Weights of a small GPT-style language model, trained from scratch on English Wikipedia.
Size: 8 layers, width 256, MLP 1024 GELU, vocabulary 32768, 23.1M parameters.
Architecture: LayerNorm before each block, rotary positions, biases, untied embeddings, attention and MLP in parallel.
MLP neurons of a small language model. Each row is named by its layer, matrix (up: input weights; down: output weights) and neuron, and shows model dimensions 160-255. Each number is 500 + 40 x the weight over its row's rms, rounded and kept within 0 to 999. Numbers have three digits each.
A block is one neuron, or neurons of one layer that tend to fire together. After each block is what it responds to, as a language model described it from the Wikipedia text at the highest values.

L5.up551:576531502553524500581526446485516506551519538496669490481495511555434478480470543467486469590526495490522517528455445511589466532491497516465510483519455565501486533471464528462493499556425519506519495551430479629518540499451544464506551525463504464514515506476534506525495495503565521551
L5.down551:513480502525531475463511517492501515560484569478455492453527514504539509505489552510494587515469529466521525512486489496493513552499530500494500508492498496486512496487523526465521465473490434573481492480506467510526557527483528460532496539493526459446528559545500538526526517480557511488
L5.up627:499566469599400490493525499481487510505504506495522528558516470484524475520472487481476501539560450466517557524479489582552504554413564486527552522534512542536502581490483585449467485534491509516505522562492474552487512533470593527529471476493448481502520486512466502529523472477590498523
L5.down627:508517500476530496494467526507475506503473531475494443513489504530499526518460506481487526532489502490548489517476498466464482478497499530483488469508496513511480486487529512532484529487474504498493495476540527501488524477486473500492487503488501468503515520522484516481491502500504472519
L5.up869:542490453484482464506461538470446533432548463495540532536488479519448572436498465449519503497610465485470527498522453549489486551389571502476503514565451461451466548461505398455542459482519516467530510541521497500534525511501573518445521541394467570486441479521520532514559558484540484500
L5.down869:463563510512485533503499487524426501498559540489508581465535465528534459561476497497520528492487521485479513487492483497471528548488528484559458541507467463472476491490515533484496507508487461449506512513440508467486529492487488533520519495549481467515478457511481514491526505461494497468
L5.up911:489532511464485498616506472483511502450537509497552572557507498506567497486482500478554512558561524464510575499511493575509465493447572566573460557492466556495534512506437496492517506507480582522533537494429497604536523569512585499511496499442508563504491478534506549552522510469546522490
L5.down911:465478467511484506480502495511505485499539522498478576524553504490496503524481507518493514492457500401500507493480517485471501520495492523508486514495469470490483527494542517532501484495502491507486504481478522485485483517499504475489502527471480489503460497536508527532525490485498493498
Responds to: Paragraph-ending boundaries. Sentence-final periods and line breaks that close a paragraph, list or table in Wikipedia text, just before a blank line, new paragraph or == heading ==.

L2.up908:511507503526536426525533468533478462477463481436461493448520473498552431491450490483504460482508506516520484501531556492575508482484514526480513520548477523528539443506486503502525493397488538494485447511474495470471463472524545592495430454458477470500507545505489425426551516523479503458
L2.down908:499440516501477490473549530522434557512458446463442494448505483542505455473454489481577487443558544454493455458537484595475545560486501503487538559517507519540542547514539457613531525436500495441514483431498549501508470506534493535466512511491462561430550490490394433473473489454478548500
Responds to: Infobox and table punctuation. Punctuation in structured Wikipedia data such as infobox bullet dashes, coordinate degree/minute signs, and table cell pipes, e.g. "- Website", "88.2894°E", "| 1 |".

L5.up118:520507519518560421486502547486493512421457489499430441481505456529548515586544409542446522572519457448494491439479504456528495481453455491459519547576532530529483533479511531507527555493474442438508542438493463431558512547465504490519477496486512503437486494537530453485479506411546521491
L5.down118:530426493491522462524514480555572489530535517538473519511504504568573509587403484528480536508511496502517446472474541441502468496512464483534549501572495481514510542439451496503559519470514439531495481562491410448528487538447503480472490513557487496548441529552572485495516505422503468501
L5.up368:584511511477492469474503386469507436467552495566474523549542532565503432597531447469536467523475466516499459456508569489489518531510484523527439495462540437494455402503486511486456489516474450503449465499529512585458482457556492506492575518517504507512497459483510501531488552496519523521
L5.down368:509428508509457471477516455409486478479500429527450576497471546514499538484493492516535512516528590509447522516488532458477503476437542510536495495550506460502519418558442481523441406521471532529510410514531459555492511498553469553536580480428511478507509459534428531449413516499541570480
L5.up541:507542484500615503481511491485453495511480533509509491525507440455507558556473455476462486512555535501482443501431536365505539469504484555519506547558541609502538472455472521514453511537541517492452435545452518469494511538495528527454525552508499447529507490498520467501445441505544499429
L5.down541:441435540495466402476502466565520553461516497522459549550502443502548532480451525495555501569521478494433523509532527446464517507505429499542520542483564487486515458425445544524592532547496502519563513531533504578543404540490455522455526486505509489578512485493474481457403514403571459514
L5.up953:519466478432422450556489564447522464488501469507481541541530475532611542564470446495457466497463482473525569449445515504456504545518483481588511511530467571505497523473485502513554479420503468476475489469532430542503469576515434510473464539442508541495497528580469484453463506511536425529
L5.down953:468465475487482529526472475506487517547493470486452545472511591457484588534472436503542570517457474483511589476521534524485501533511485504423532523523436493472545591513464490482493492546539522429575428493463494461361524515596529511378473472525494510440559543529461458519528491495445466537
Responds to: Rating and ranking lead-ins. Function words and separators just before a score, grade, chart position or certification, e.g. gave the film a grade of "C" on, average rating of 6.9/, reached number, ARIA: Gold.

L5.up51:438448551450449510566523557531455515571420457508483522475506499603514470461473484504528423493546441454517415512434523476517416551486584448557440513509460523516445438478471536541464431494471499454503530521562489405446442444461394482473411498520447454417503508528519494490433517500485560464
L5.down51:478481567518491527471507540576523444585506488466470493489516499509434558487459497502485481501487422442448547564537524477477533525531467499534433564505475541456502463448463477508449504507434446499486472475474474526478446504491450480515442497432448425489513527497522458527569494505486430481
L5.up559:533492466510524439464566487529497544526488461584572506413505444498468479506459497536501484475494480492431526541523514533464495449579511508544518562520557556487459438522426501567475513537469524506484500478526469515518467495472492603487514412474472452418529527543496449475425548532510453510
L5.down559:483574532500512467461515512488515479564580551509454510501459481526474542494487551544417466448466463512485450543464564498537463514430476543542506498548491556504539505447497502546457488506548517457506585499509489514487482510529481501506478497501470525466420454536480501501627551500515602541
L5.up682:445514494455479489566475482563494475512527475525502461465563517503537450468509536584495454492515575468388496505534555579527468527529448419418465459486474537493518441527540478466473525569485616522504497499523502500553499506544577520529507455487434487524482471475516472557348515506504421509
L5.down682:538447558527443519473498480491565564526470508490470566500453497423514539497451487515521529522464428354513564464499491506493536441531489484480578503518522542409472567441534445518510451432484509464549493465491474485486446527555490524451476489446510514559465451439529409550457520525454519491
L5.up853:529475484491513529537461497564573550461489448494503531508521417532494523482523458464516518460545453463487533482492523499533457584473473515607504494503483467492509516535529528525461485530490570400538519523522491574493524468525464587470583434510428494488487501470502502465496509497571537484
L5.down853:538540493492494419434555473546503462533544548477510540491519515470422550511577511542519489558486496529513465530526496449471502577477482542547623389547495510438511479533480520448523472479491510543403492500577476525482503523513471507539440535490485570497536512480484457568503537524487559496
Responds to: Mid-sentence commas. Commas ending a complete clause or noun phrase before added material, such as "commissioners, creating", "worldwide, including", or thousands separators like "17,000".

L2.up995:490571508423460558590478557502516499482477481485555437503429434518551547569457533485442441463518554459499491422439569526542506523490508488455493488511547502472456533509516523467475517513616467499495470486522478440500481552533467525496519494528590522484464503498510474476519497447541504449
L2.down995:565562486435440487562484571450481536511493538460493483516540450577571485521534457538485415516530516540528573547477502528536514498505581485545476541512527486536548480492454430480457519465516579489545578520465523481452515501568498466487499528513513498550490517523523586428501497540539528472
Responds to: Table and abbreviation fragments. Mid-sequence fragments in structured text, mainly table cell separators after numbers in sports stat tables, plus inner letters of abbreviations (i.e., a.k.a., N/a, o.g., aet).

L5.up17:538583524499479459452557506552562447491454489553543568465526491527547509542510485434435498509525508518514489565504536491435499490489495521502492572466449494549539520510441544571449448498549534497479492446573558534446457419519475517522368459455534541512440433512446503467411477518493430454
L5.down17:466517450533539519561517607507517508542610538493553571469456503469550517496507578495492507529480529443482593468466520532508473498552502516465519506457518469494532499501549482552478541518508440504462489514476479510527458496548503545429510525529549487475458510545494576479480417474552534501
L5.up279:469465558531467511482405480553487559565457405565525544497496482531497474503546526444546458549532509489562564483519513499511550527445538544582519535516566424541492493476548521468556548442427529459482492525517486459440429512512493455501505431477465500482546475519525492474455497508470467526
L5.down279:538523488480437524521423504490435567464553514547472608465486491582537521503401552464512495503482489476552445446461516403497483438516541488487578523541513488463565495525484509470540555452519535509462463513511525510495490539541507523485540415481459502507464525505495549568470479509545509464
L5.up429:460528511582460485423529515504513498530462364528494501471457467594624500533476479511528549527526422441533453503474528460490516473433496496474499475528530436525427493474471511456448450479409531491528504452525570506455461561501515521478421449477460529432536472501469471471498490532460480498
L5.down429:548511486505513552581554487565492449480508627470501601546565506463416463503535551431537448439456514532503516458458468499504479534524529476569489503451476525499539581502548522582522557505569456562520479539523490471477496439559557525515519519510490527577456509525512531423495539456556532581
L5.up852:462458501523539564520462485459483477563507459412511524571483514529569444584533550504534487486431460488550473575391497505443452519524527481479497520558536534517483544521458467517470510470453483530520518468535530521497490521516545547494489553552496557546524493479453501562526443544517518504
L5.down852:557520548511503502564518461545507482480511526509507581459534520442536564488551515490506514512458489518466401530561478384487511434531466472553501503456511465481461452464528437432508570492517521521499545457504514523485538495526512519521609497417520525520451504502437443528502457409485523475
Responds to: Clause-linking conjunctions. Conjunctions that join a clause or predicate to a completed one, mostly "and" plus "but", "which", semicolons, as in "was paroled and released", "accepted, and".

L5.up52:492518479520492471546538533520527458457535520495504569526525470494579533498513509502520529508507413417517544543488477579448464549477494534553499529419521573486496538503552471472438515453427499470500528538494520522500456464521544514489467513408561580508480444505496529460495532539548438511
L5.down52:520494556510461504499512454494494527547498525482514623487503493462452511505500551456501530521434482366549469547461514489495498482530515475491523495539480448514472538472469483521509457506546502585487503483501496524510520451502480488507523490563476437500465520542452497474506516433520476497
L5.up129:516526549534513534486532526472515514452502532534515522556523503440525571516465433499500424494499457498501550561494495579507537508527483527519405595470516514531542489492490529473532498510529486445463541504487515517450500515467478469516455545472514466440578517506496462526504474560495505506
L5.down129:523425524490493505580490485554526457519517539518529498509496535498449501510532531457476560480485520397483481496473482593483506600494471490561448544548487588480515475518503504416545466472508433491515511509501489554442516530564472509511431552518524444447550551565537479498528467493513484523
L5.up191:548564469564477546467476387556498462507447498533512489494473454484522544487446548394479487581542481465537447535503461552482544510495565479565501513509495553559508517533492536491579492459478541463500449496484543496465562426525456523526480449469561516546548411545472509493431476493464462461
L5.down191:532471520442483536487510551427502477473443442499410519483558470481544433550555443504531475480501528539420514499555485481551462526566493524453527439483592480484474504470473443535534522474445491601500527494525418513486552533496513524496509546593500498538484570399474461472562525541487506494
L5.up269:528540544509516469493568488500511508458482540519506508490527529467444512511506486502425488469470475530521531506539473455401517525572527534544436567524535509507506535442498524552490545472458448429446526438496572504479499458508492468447475518525511468418476562488562447514541529558526459490
L5.down269:564511509550486498456556547501502385512495564492476582455500464443461496492560424424465466552485418357477475549479500542486491499548406475503590506469500540525481462555440514437504470458528502556506503495498554511437503493518502458408507573498494456452559533522517494451483532520490481397
Responds to: Clause-opening subject words. Words opening a clause just before its verb, mostly relative which, who or that after a comma or noun, also it, to, not.

L2.up789:536524505512494458516490572478441555536513474501492571421428514474404472520487534527405525552520555510515514531503463500455530488454513478530483536464494486460480469466561455492552577483484458449491507529481559500487476551490539507541456474566564575523477531533495518485482415489505448530
L2.down789:427584485539473517527496474486521391517498471401525496447511514516409491435548514506502500522424527478568516520545492466472595527500503508499534507425503458492488564521529558529484503440476498565486466417478571481458480414513528489524470482469462529569530495518505500460514585496500464453
Responds to: Relative pronoun after noun. Relative pronouns which or that right after a noun phrase, e.g. pockets that, county road DJ764, which; also possessive apostrophes and auxiliaries like have, are.

L2.up265:482480462500435436476475495524516516454497507470401487470403580496484439493565524532493485471548538536594472500495493521485505464446527465516539515462547511530487397512476412516541479506546532512483486495495541541444494576520533529479485445457495481516504592495498508504570488477510521515
L2.down265:495484469521470451501521482459484550491453490423476478489438564507539436508554450475458467507493466431543558472495494555502463485498607492530487553472463495492502459552531460580568471453473524486518427555481460440472492526411547524478505463525438473530472529480509542507539439487557556514
Responds to: Blank-line paragraph breaks. The second newline of a blank line ending a table, list or paragraph, before a heading (==Plot==), new paragraph or table row.

L5.up130:491516529531519533494437535497531511451539467486546495531463453564535452430510532478492470507435495487528568515494510516509543524438498567551561601558525442542499452434486497486521553535459545441537485542531575443479459543567579522564509477510537492580473518460470472463462510537545519548
L5.down130:465417493531440494450520478559589540497518572565520524565501470498495481417514527521495496436470471482521517450445533468537477528469509546406441490398515543513439528491467497400479461494445505527501446517526517534483530489401506477490545510495476441521492442517519503553521469503487459459
L5.up168:494524444529485485539472535486514398400490547635505473487484491474490471488476504528520364575436493508531429543460464552565452504473580488473501476477543439487477491522494466464456478496508508503507477503469485407482463525507505519518526481560562509511543462524543436501485561539518555531
L5.down168:509493478496489533546519524432503486476538558552487436501438437553489567481507487579462458443540455539480429515454440464519512480475468478517435556582536544510563513515527437493436450514487483440526534463470513449451487459534505562425466441561488480513467477484519479535512531556472456606
L5.up518:508447593531519481513571514476512515522490539479530502479530474543540488520481529514442429406507545474532539513463581447545507524449494518446473497506522442481468498503449532448486457496509536393502482499443487491511502468511467496524574437526568484560488527477541504510564536532523412533
L5.down518:472479436440446503528474491551510499444489527442540477489551517516593517471543558506466526554490587444514528497419546471533457469499499517498496531502422500461488491481477506570488520474468507520420405483480454513488582414582583479488521521507489522539461461435493568523546534570514517528
L5.up891:457538575551516541499504484509445418412528473449492449511535401568489500564491533539458465514438459473474484528502508514521497489414504494548479531529487529502531463464560493468478496500535518437489471501491488517521459472433508556523558519552554480500472562502603530546475534546457461501
L5.down891:483592464475496531540486525473496518551509480546458483384437429582567500466407517547490512526490464438481489486543461554505487546518455461496477498488468487548479497498488523483530446463536450501476502471551505521490529499501465469427518589543466499422508487459507588502493533578472484533
Responds to: Mid-word fragments, clause breaks. Fires on subword pieces in the middle of split words (Me-as-les, e-up-horia, he-ir) and on clause-break punctuation such as semicolons and table cell markers.

L4.up51:506532494500452435499477453566465513525527499461492537472474519505541531584445484440472466521490514455520440518488463507528485481550494589547518521546497585485439447463522491466476422567551480510468497431530506572538389557510527558498434505440448489534511516565490487454545525543512481543
L4.down51:504468490470499456559481540468478564579501482477489522481451466514568514573457504488475547549450495534509478516557538466458464517438471534538439505585559468483567562592451493501438545492538502527439480465509481454509395506538461611449470506492471427559484471518477442463421504506543419475
L4.up341:529486470499493485436506503540505539507491480502497473475465538475593457544489504489429544548468507496514488492402455384511457488491479466485536467532515547512406508398484540489499536484443452388501501531505517516489513470488471526485557452528478508493489506504508513572486508482512455501
L4.down341:525459467488475518495462523512513550525471501540532567573515442518484468499452498533509497455489502497558524490533537502505519432448463412516533519515468501524462475464541534481554472455570495528526452477452539483439585534535482451504537464417425506485509421523521507466510536493510502563
L4.up583:501455543469479485475595557446500488524477533432462546540404485500538434509486539476486451519506490504541456520544478521530535497555548515504558477471449425475529518457548492493547458445464498474437425497549611561447523469520546520581465451450538529527466525590517530434469435503521488525
L4.down583:512521457515478415397477541508489492474460513474464525470540508541460484489503455449489493497533465537540502461536580470544553479459461513518478470484471467542496427500479510562499531561528541489455456470486612505434472452576502558531535485545549509515520496497484525518532457546451552539
L4.up897:469461527505560419534491524436509490539487453480493521505457519462580522536501540463467498569532526478532480464454562447454517409507499466480500444497508493521477492390480410503419439552457448532467461498548546433493512515526572549542552535506502510515521504514487536511518460561563540511
L4.down897:520587454634397470506467558478544453512485470449584614487486516485469541522456503534497489503503483473541418493441455406524510522504477529447514522555434528461484533520427513493504541563382557531433484429466525482454470455563508481541454476454485416523479543555475483572535508532573538484
Responds to: Attribute-to-value separators. Tokens linking a named attribute to its value, such as "of" after average score or grade, colons in infobox lines (Climate:), table pipes before chart positions.

L2.up703:632457514538447524495501562487436497522457502450484512466484527544571549518514556482505500529486458518471466495433496537481456481449469521493579489481552472538490562459464484478515440483504540511559599535476509443493495516476514565502519452513505426443503496475483513498429476510559505496
L2.down703:412494533499535479503496478471513482501567492499496530456552503514515487511503431450471487504513417501526521511522491628597501464494537516480465587534503526530484498497544507561532500439414528495512505464483522508505446464469570470533433484627548508406474510534477513480507471509466560533
Responds to: Clause-ending punctuation and conjunctions. Colons, commas and "and" right after a completed clause or predicate, especially "as follows:", "says:", "were fired," and "abdicated and".

L2.up1007:553514498461483526415497485534372541519454503500488451553491510512497487484483504518485453499522481488516517544422403443556492464510483531495512529415483473518576511488432503548504495562523600545535489497535430427394509551501545552501416471572474512482486457515527482522516531469459479575
L2.down1007:480523508480463492524460492528497429492437449465511456509530468519466458586545502503453513527463452489488482475424444559449475534492507486495589539506517526439503513513478527507505489489455494528564548474529468481469518540467543543505409550529513448434526464493504518497566566477501494518
Responds to: Conjunctions and word onsets. Fires on connectives like and, or, as that join paired terms (Background and recording, mixed or average), and on first word-pieces such as qu, sh, gu.

L4.up375:524491501498450496484513563460498535536471515435490444486495521492633523513517554525539467482526455488526460506426451463568433473535476504534504513462494517516567513519477542560452436509570527500494537480475567537507469445482530586496458501489519472486473478478503334460417406519544544490
L4.down375:484520475541451539474556524455559494506431378483510531494431519489571554515462451463598593509526467540529550442508539459487481462481532514537551544502487485414457574510518483554529455472559498454508417457466517508536441527465480473468483519496492496579460454511512547503487513556562522571
L4.up574:514498519475500517453549575460364496524539492479539512522456525501477481557592513494514515537470506453564500553524485523508457461461452501555468497479548514587504488511470497522472472537550548499555472513517578484479463471485476577503463409434492460504462462460518507467417528544499551522
L4.down574:504559502570525509492474429512575507512521499531507556457474441513480452468546481462514411487491476409550497485483525467503474485558520491512607478482506513509500510497510513550555505415493484514465511518481450453513401477533480487451470493462522478516444533512489525531491455514525589533
L4.up584:473556443478530474604504494418558519528538492490513490476534523502489532567507483501501563475482530523450528522521479516512490567521512476514568478513540466544380447496598455473473448554501446516463473502424526510549546591486530472435530567532540513543532504547520519489412455495558552437
L4.down584:474503519455555507521474493515537492521514528549465444519512507437534524500432400518467575481516516554512586474499446450524522463431510446521551474505555529532522491453516471522481579498525465489457515509497524494511510554482500433462477461492470483520464505524528476510452453473545530532
L4.up950:517529495596530431420483471548537475506474533533484484512454447491555493535571474508541501439434506430464559554512431421511485539472466481442519467501557546521476479491533492478518527481535544466490467476489519451553473518507540517545529544490507457502524466527465503461532597459455521461
L4.down950:427516477494484529481486426501587489529466469508492506539433459433514552506522520501487483516501518423478570549516507530454593558413485454482516486486483493503562509526538525491473499502433591570534495536477464447493499468468541499481499507522464521482465556488441484506574452370504485446
Responds to: Coordinating "and" after verbs. The word "and" linking two past-tense verbs or predicates, as in "captured and placed" or "formed in 1971 and disbanded"; also colons inside times and durations like "3:45".

L4.up313:512496470544434533521560493528522517518498557502500444478495474498542453494470491508518542499526491521489518490534508484506565506464467506534488469483504497488521527517471468535475440519471480508508472502524423463511468483498496466431516560507383460597432485425468578536448517536510453476
L4.down313:482442445461522483445510523539550502470516507443530461510490443487504518488522484491531505523412456480514513553480529474458539529483462444433499456511521581483517532578481472512488516503530458468458486483509492469440422521485475566421479444460535530522516423430516558487521452493479414516
L4.up525:479419566491505529540497483437502434452526465588488494432516453466524481500478562490396493448432442526477541497524479476454530444513620526500485505490501538510515566474542555533543544529509465464566476498481573459503463498464455549491518467567517498509500393426533535479470463513561511511
L4.down525:460478591501512476544517503513466536532548472503479482489530445516536546498483564550440475503489444526489530543538496445496539511517536531543497539483571577485520536403573499441521495495486470450474509473476491461454455515447457491461559460453449529521464508514480544560499521467549489526
L4.up863:466474498530489463587510425481509524487506525421438457415525541443455446506494508466461506501493558490488528480473449467537498440514565535502465540514477481509522484523530488543490538464537489496588452498532505582444531472510510476420467557512487537532527467464516476485445532618452546456
L4.down863:575506470494499499512526580490506449491490561499547577491538498491547500426501498459412495482506533527574509515434456510570509516498538511497482539512471444586532471593425521509554469458520489528538479546481495539416526495554522510482543466535463524562521476455469488447397458537505583544
L4.up981:496415540543533493554498464508494548463529516466491465508426494510567461520555476556544450524494505505447495518525512536525524485466524539456508551433492504468466484459421529433508535490460491499544523560515512483480438519462633456487523508518551466510479561468499482475473539461508512407
L4.down981:485518485565514519466476464478503473504484491392476502482466546491553534588495500439522512497412542520513525501492548540504518502461467625481528516470486457397450467581472474495491534555486511511476456465489559498557470552446489421489507456467558524570395515500584407533553515508511527534
Responds to: Longitude hemisphere letter. Mainly the E (or W) ending a degree-minute-second longitude in coordinate lines, e.g. 24°50′44″E; more weakly, ends of list or infobox fields such as state abbreviations (TX, CA) and headings (Honours, Personal details).

L5.up277:446527542495491450476482490528499510523510527546487541526516569463500483544468425577528443602467469513534422507393559491479501453480549543477506579436526516480478583524558441555447576519490487491481463494450495551550488463532458484523519597530470517464511481512560477425487547497470540502
L5.down277:449496554413496513438476500498538544486488438547546504518492441433505507413474533428532446456482557477465546488434488518461507589466533508510490456459580480531585507478499518523464562489540506531484497544481557473440481542529474468536518495487456515518486510499479516554549494532451526525
L5.up823:529547524545515488504503524432488469587485528504513506533552494489548456504458492458506489512480501480491499520455517523546521531484515515429550464494556527460532535533518506500473484588464481525473484620501588482489517531554510477459506489520485511500497536503502572501474465526448517482
L5.down823:427469504468503581488536504529533433495473499494500504561526505482439523504448500480464522435511490494522511423522474455539512465455506473483513466465485447473534429472434523528485547564540481534453471487507478515441484554555419528519464480465499468487540477500495513515461484469464520499
L5.up834:478396558583513454535552464475497523517410460535549430495441533510547461459474556495562436548508546540545528501485517496543446455409569501495449451456475566499546501481501517508524544504484562468512521535388492565512559503537484533462451565553418521470544482430513498454488427508456525466
L5.down834:564539525474451506527466499514459538510536454483474463449507521480455518520556510488473549509479525500487543408495503440495510518498553500549490521454547426485487483480512548531488501612542468535513549477489485511547548521491504563510534477460515482507509501561504568524513519526542514512
L5.up951:523472543460514455388516460460532494515363519556515556549458461522449502449418542507518463521523489487502474461487478484485482448473478543502517505400454518495498458434472535531508559560495557478470467506492526523464476409467534543544493464502510527565474431374515507453505514460482566477
L5.down951:557547554470450446515565466539464427458472414474539470502459461578442456437550538404536545438482504638503503526455540420540542479500549543546550537505452490530521416538515535560579525489584527472508511438482496537542492532497509503526471443455514522564534491518456494465526499450511518494
Responds to: Table row line breaks. Newline tokens ending a row in markdown-style Wikipedia tables, strongest after a header row (| Total |, | Pts |, | Report |) and before the |---| separator.

L4.up249:461464442545457548456491399531503498482460511491592528447534507481505508467504501512498388552569561485456540486534560513570467426412478475452507540533431471456478545569519476494528490514505487484548493501547480465484494567526533543506530503546511466549532497474483505524471495533522562478
L4.down249:502448523488530457481539558554551452525604546538454451488506531543534444528523505500488573463426506463532484565503493488438573558569524447539448456463562536551523481465473529497493543511432530499444587505537499490562460470479479461507417476472541459526432521522511572483528516428463450523
L4.up276:457544544447580450490495500455481535513519544549598541519484381481491521488464498533517540522551536478492487552506487456505434476538485495530527470516454559535468581503484460507500492525439592500511557448489480492532520441473532527503531512535497516454481472434529520519492570490457523524
L4.down276:517474509482527526518514508601502436502473456477485520465477526501517482513467540446473453463409536536549500492517510524469556551489515513541428507484513460556535413465529518517522435551554473526493465519457546479572505512491421481426457492533523497567485501537442459493502534445572419451
L4.up465:476463469530549512519454480494551562505481524550546477510469456476494505517433558543444460522511446465547532443518497529479493555517459453508566480493502459512405500550502524556488595493449489444548509428492447533473505581479592476516527428534455457529534435465530534452431463483527555431
L4.down465:555453469500532520457506441498537505475476448456528547424484543510559460410525472486436533420521491457475560548566476528469481417495450564514434469464425548516500513471429507477470488523537486455485503473502480506493520437548485468443465556477540512467449491552451526569509481470534532539
L4.up885:493489574461559555513547477441448486447563534496508526514540526479482493503452527555508517504532543473479536490438481505508471484536468431444627469478478448454515540489495505510507502465528464519502531435488459522549469442438490479497504485431473444423467555452526451447482569458495514588
L4.down885:490414534535511529503500531444463523510516533524484502529457528537423502512502492484478514534503420448529489413569432521535496502516474530489530483495448489471487507460529514482514498477488490453407490494477497504487474372420476511487550540490513502507530491448499519438526461478439484478
Responds to: Table cell separators. The pipe separator in wiki tables after the final numeric cells of a row, such as career-stat Total columns and vote tallies; weaker on years after "In" or "until".

L4.up91:563514510509561481468525464507490515547441470570490496500468570539492425477471626493515488532517459508467517542506474412489450513499521557528469537401467482467514478514562440487425471475529514506538480473470452482444481563474537478496476468543515474492494525498584471508521437562503452564
L4.down91:520463501537565568530553552473540488508480505479422532571534475516436448546539525504455496532484443498609522529551435493509470502469517516473489579480516521541500536460500484476499496537477565457526481493506575501530463469511526509497475562466601521459499458520465509417531518474482507537
L4.up134:496541509478499471565474472475479495526540500434486493456468541468537477454557501476420533497502496540455474491559459493508493454554493483541542482509493425571393495551502442535533563425524458515507528510533503555573463438489537495521545497517554564542523498507462569509466531586552477528
L4.down134:474461469560527627535460456484466488499507509532495532472532429440532523514499471455515527526527504394478445522527439518538481445587431498467508474463484563488510545510501480419476535481512533490466529486443505576375492474508502482464552529475487537466528560495473497505481485558510535489
L4.up422:511491547483498500544493518494546538493507414451475538465494491431506465491578550431543484484467493464541588483439536530445549507490529465554546531510534463530399569532467503470506478485515498478477546441440637483466451494509531522507558443498518489496468483444474521457432483515498459441
L4.down422:458505504561519475515486479488471485446511525537401551467584464397465446528536519487544466441470539436572499501464529500455474536600500517532567511460520434517456536518503480514537533509486562498534505459532511506457503477505525490394507491533542476496586455469459511499493411470572482511
L4.up532:475496443532484503494491485452496557474414537465532444469477499516500524498553524490495514450538462432555553540570476466516456494531508556566465511488534517460476529472474483571529459459576506540462556441531487494447555552536522475482524548494556456465500496518511552430463551561499444489
L4.down532:482519519511519523463532513518578492489515533530466445545522493412441593506553487452555520498470428499452433550539521506529458521458517513486497477476530489527461422550599518557498475494472575453464522521489575618497532533356491523455500556512380517455481489480521472545496505519532493522
Responds to: Relative clause openers. Relative pronouns opening a clause right after a noun or comma, such as which, that, who, whose, in expository prose.

L2.up331:489527465498545544583551429466448527503539479447595462468425504521458488504492514487455526482515497464484457522495515513466454421420517497597489502525522600523437512492449510525492615474564507483465524511495501530445491471492522524510478476482490562519511501420474427452446517517520545479
L2.down331:468547397520486521473446484505470458526485464457493460486421558527523411460465553439496479524515543552531425491525449476503537496486511478450538515534511541500466520531549521459451515528494507433536505466517518510436425453448433471529514488465438588560548456451479499614484510524547546552
Responds to: Structured field-initial tokens. Tokens opening a new field or value in infoboxes, lists and tables, such as coordinate parts after a degree sign (°3, °E), "Label" after "- ", and first cell words after a pipe.

L4.up8:542434553568496431468457468481527548538502524466607537521362451447544476541440503443496520549501440510517475518471548499538501482497522481551561570456504500472506525489469551446538607475495555514452554567478457519488516450486517492489449489519527529480464481488488515501465467507524397482
L4.down8:466478517511489473481435469492443474506555521508470527426415546465453537499514518471483506576495524468548441507510483524546552506543543513431508499528462505450527500520496473502463450455469498545585532544491525555512538428592456517479466533540571448484537527504438529547504437589499487538
L4.up203:551551511506502455461468463503523525448488516532558511488461561470517518463451461535512428539514480420510549522475516521465470486487533496595506609468462579537491512490463464492667475454492582457475464501524552509478503516380565550503480507465471587558465503443480510531556545496553466561
L4.down203:518488475541460492502516497445506496489485485509484533516533493516485480528501469491530495486464513494501516468515493517469482488477526530505494508487519495489480518484513444486498475500488464502458530561460503503482503536488511507484475476478497505524479505506489522506514492494524489524
L4.up346:557530583454527396441527553494568534516439397583571493519457553491557553468478498452508461501530556492507473503544556523512476449444492403508521556488438534613514550498450425491574449535497501522468519485513562510496484474465471507481512583490534494516430474505519495495541463505484531589
L4.down346:502452550550513498509468512552477485507537477463511490480479486514534482493499519554536493516445567498557491522517462546483498481491533497481488474504476546511484512475482498485519499497503500558497488519496492527534523515473434542482473489521524521472561518460505525541472546432515493553
L4.up467:544519487498535448451494463491496511460482446541550554565485587490527523463484541483510419495559484496556538402510516526507463504510551457557503555466512551487494532454469400482673441526565523490477504502543544598569550499405593534490514519478498591509461515531531558561515505503518518550
L4.down467:495500495512476497519484485482500491504515499490508467516472476499516475536514474490510528517512485497497492511474504535500436529500505518498559521509455499509493545483473467490520482530473504507506468556465492506514493514473542497479494470492494519496456516492488472505512509503551518520
Responds to: Paragraph-ending line breaks. Line breaks right after a paragraph's final sentence in Wikipedia articles, typically before a blank line, new paragraph or == section heading.

L4.up43:552510470507548430527501565469531506498513527482438531534515485474471455471471473441570475461501569548558486504451523533507515460476448549427471522449564533584444440550482526525477506477466512476540574543531399439469454597499502480466471454561444579508486513513521528545461551547488424494
L4.down43:398521535506499462502460527432500522500461535487519493500502483505613474470577544455417459439520498437459479496473567488563417535530528491529436518479463510433525519493476525489501493539527504525480477516434566481540536483474523438571503541565525489504472563570484541569547507566465520435
L4.up222:552514422565536518499505477519564516500430467538529511486465469555444460479442586545466409498533523446516537520557480481525430529517446545446482479485462465452501461477527498527534568619439509472535522471489425479530485488465528502514466490479453512537544508485649458390447509510469533488
L4.down222:525569500490476502561482517535457588501522486496449492590451449463501467468466477526498482563433435432454519469562577449548518484477542488522524530499505487499528528532574466459458529457587522469480486480540543454471462482444482502512513452533479503472480556498460419569533481464560514453
L4.up799:568561474536548442504519514520491540519509492470507535470473445481504429439473432497531515525448567453504550512486477506506463448481441478541526569528460503487492482493503550454509520500484496334520493582405469475551505527495465512570502447461499479531472490496537452471491538557505427468
L4.down799:501531437504459574551476511473540472476466509497429545533556537582552545574474447517437508494501457466550534537473525483522489487484482509460451496529486469416527499448463535522521505498497570500485564474502501455394465480489464514472469553482502505505553439568452475524482485458435496560
L4.up852:523571511476522536527489538483428538546467557471523481499536464523504447519466480521482494430535507538401469528572536480475402557594476475509481498479460545438509509558553510514505496512497479527476505523427489503540537529557525469610506442452530499473507474510523556516515504477525550536
L4.down852:521546524504501441528513539517494499506567468533553521558523492471474577542544431508471480480537442490506495537518424484506437463538522501480551468531498437485470498515532457467451564555474526515533488459513492475456537496479507572511500527497505482508431461484434494510529545538453505533
Responds to: Punctuation before elaboration. Commas, dashes, colons or parentheses right after a plural or counted noun phrase, opening a list, appositive or explanation, as in "two new caesares—Severus", "two native frameworks, the so-called S3", "two national symbols: the…".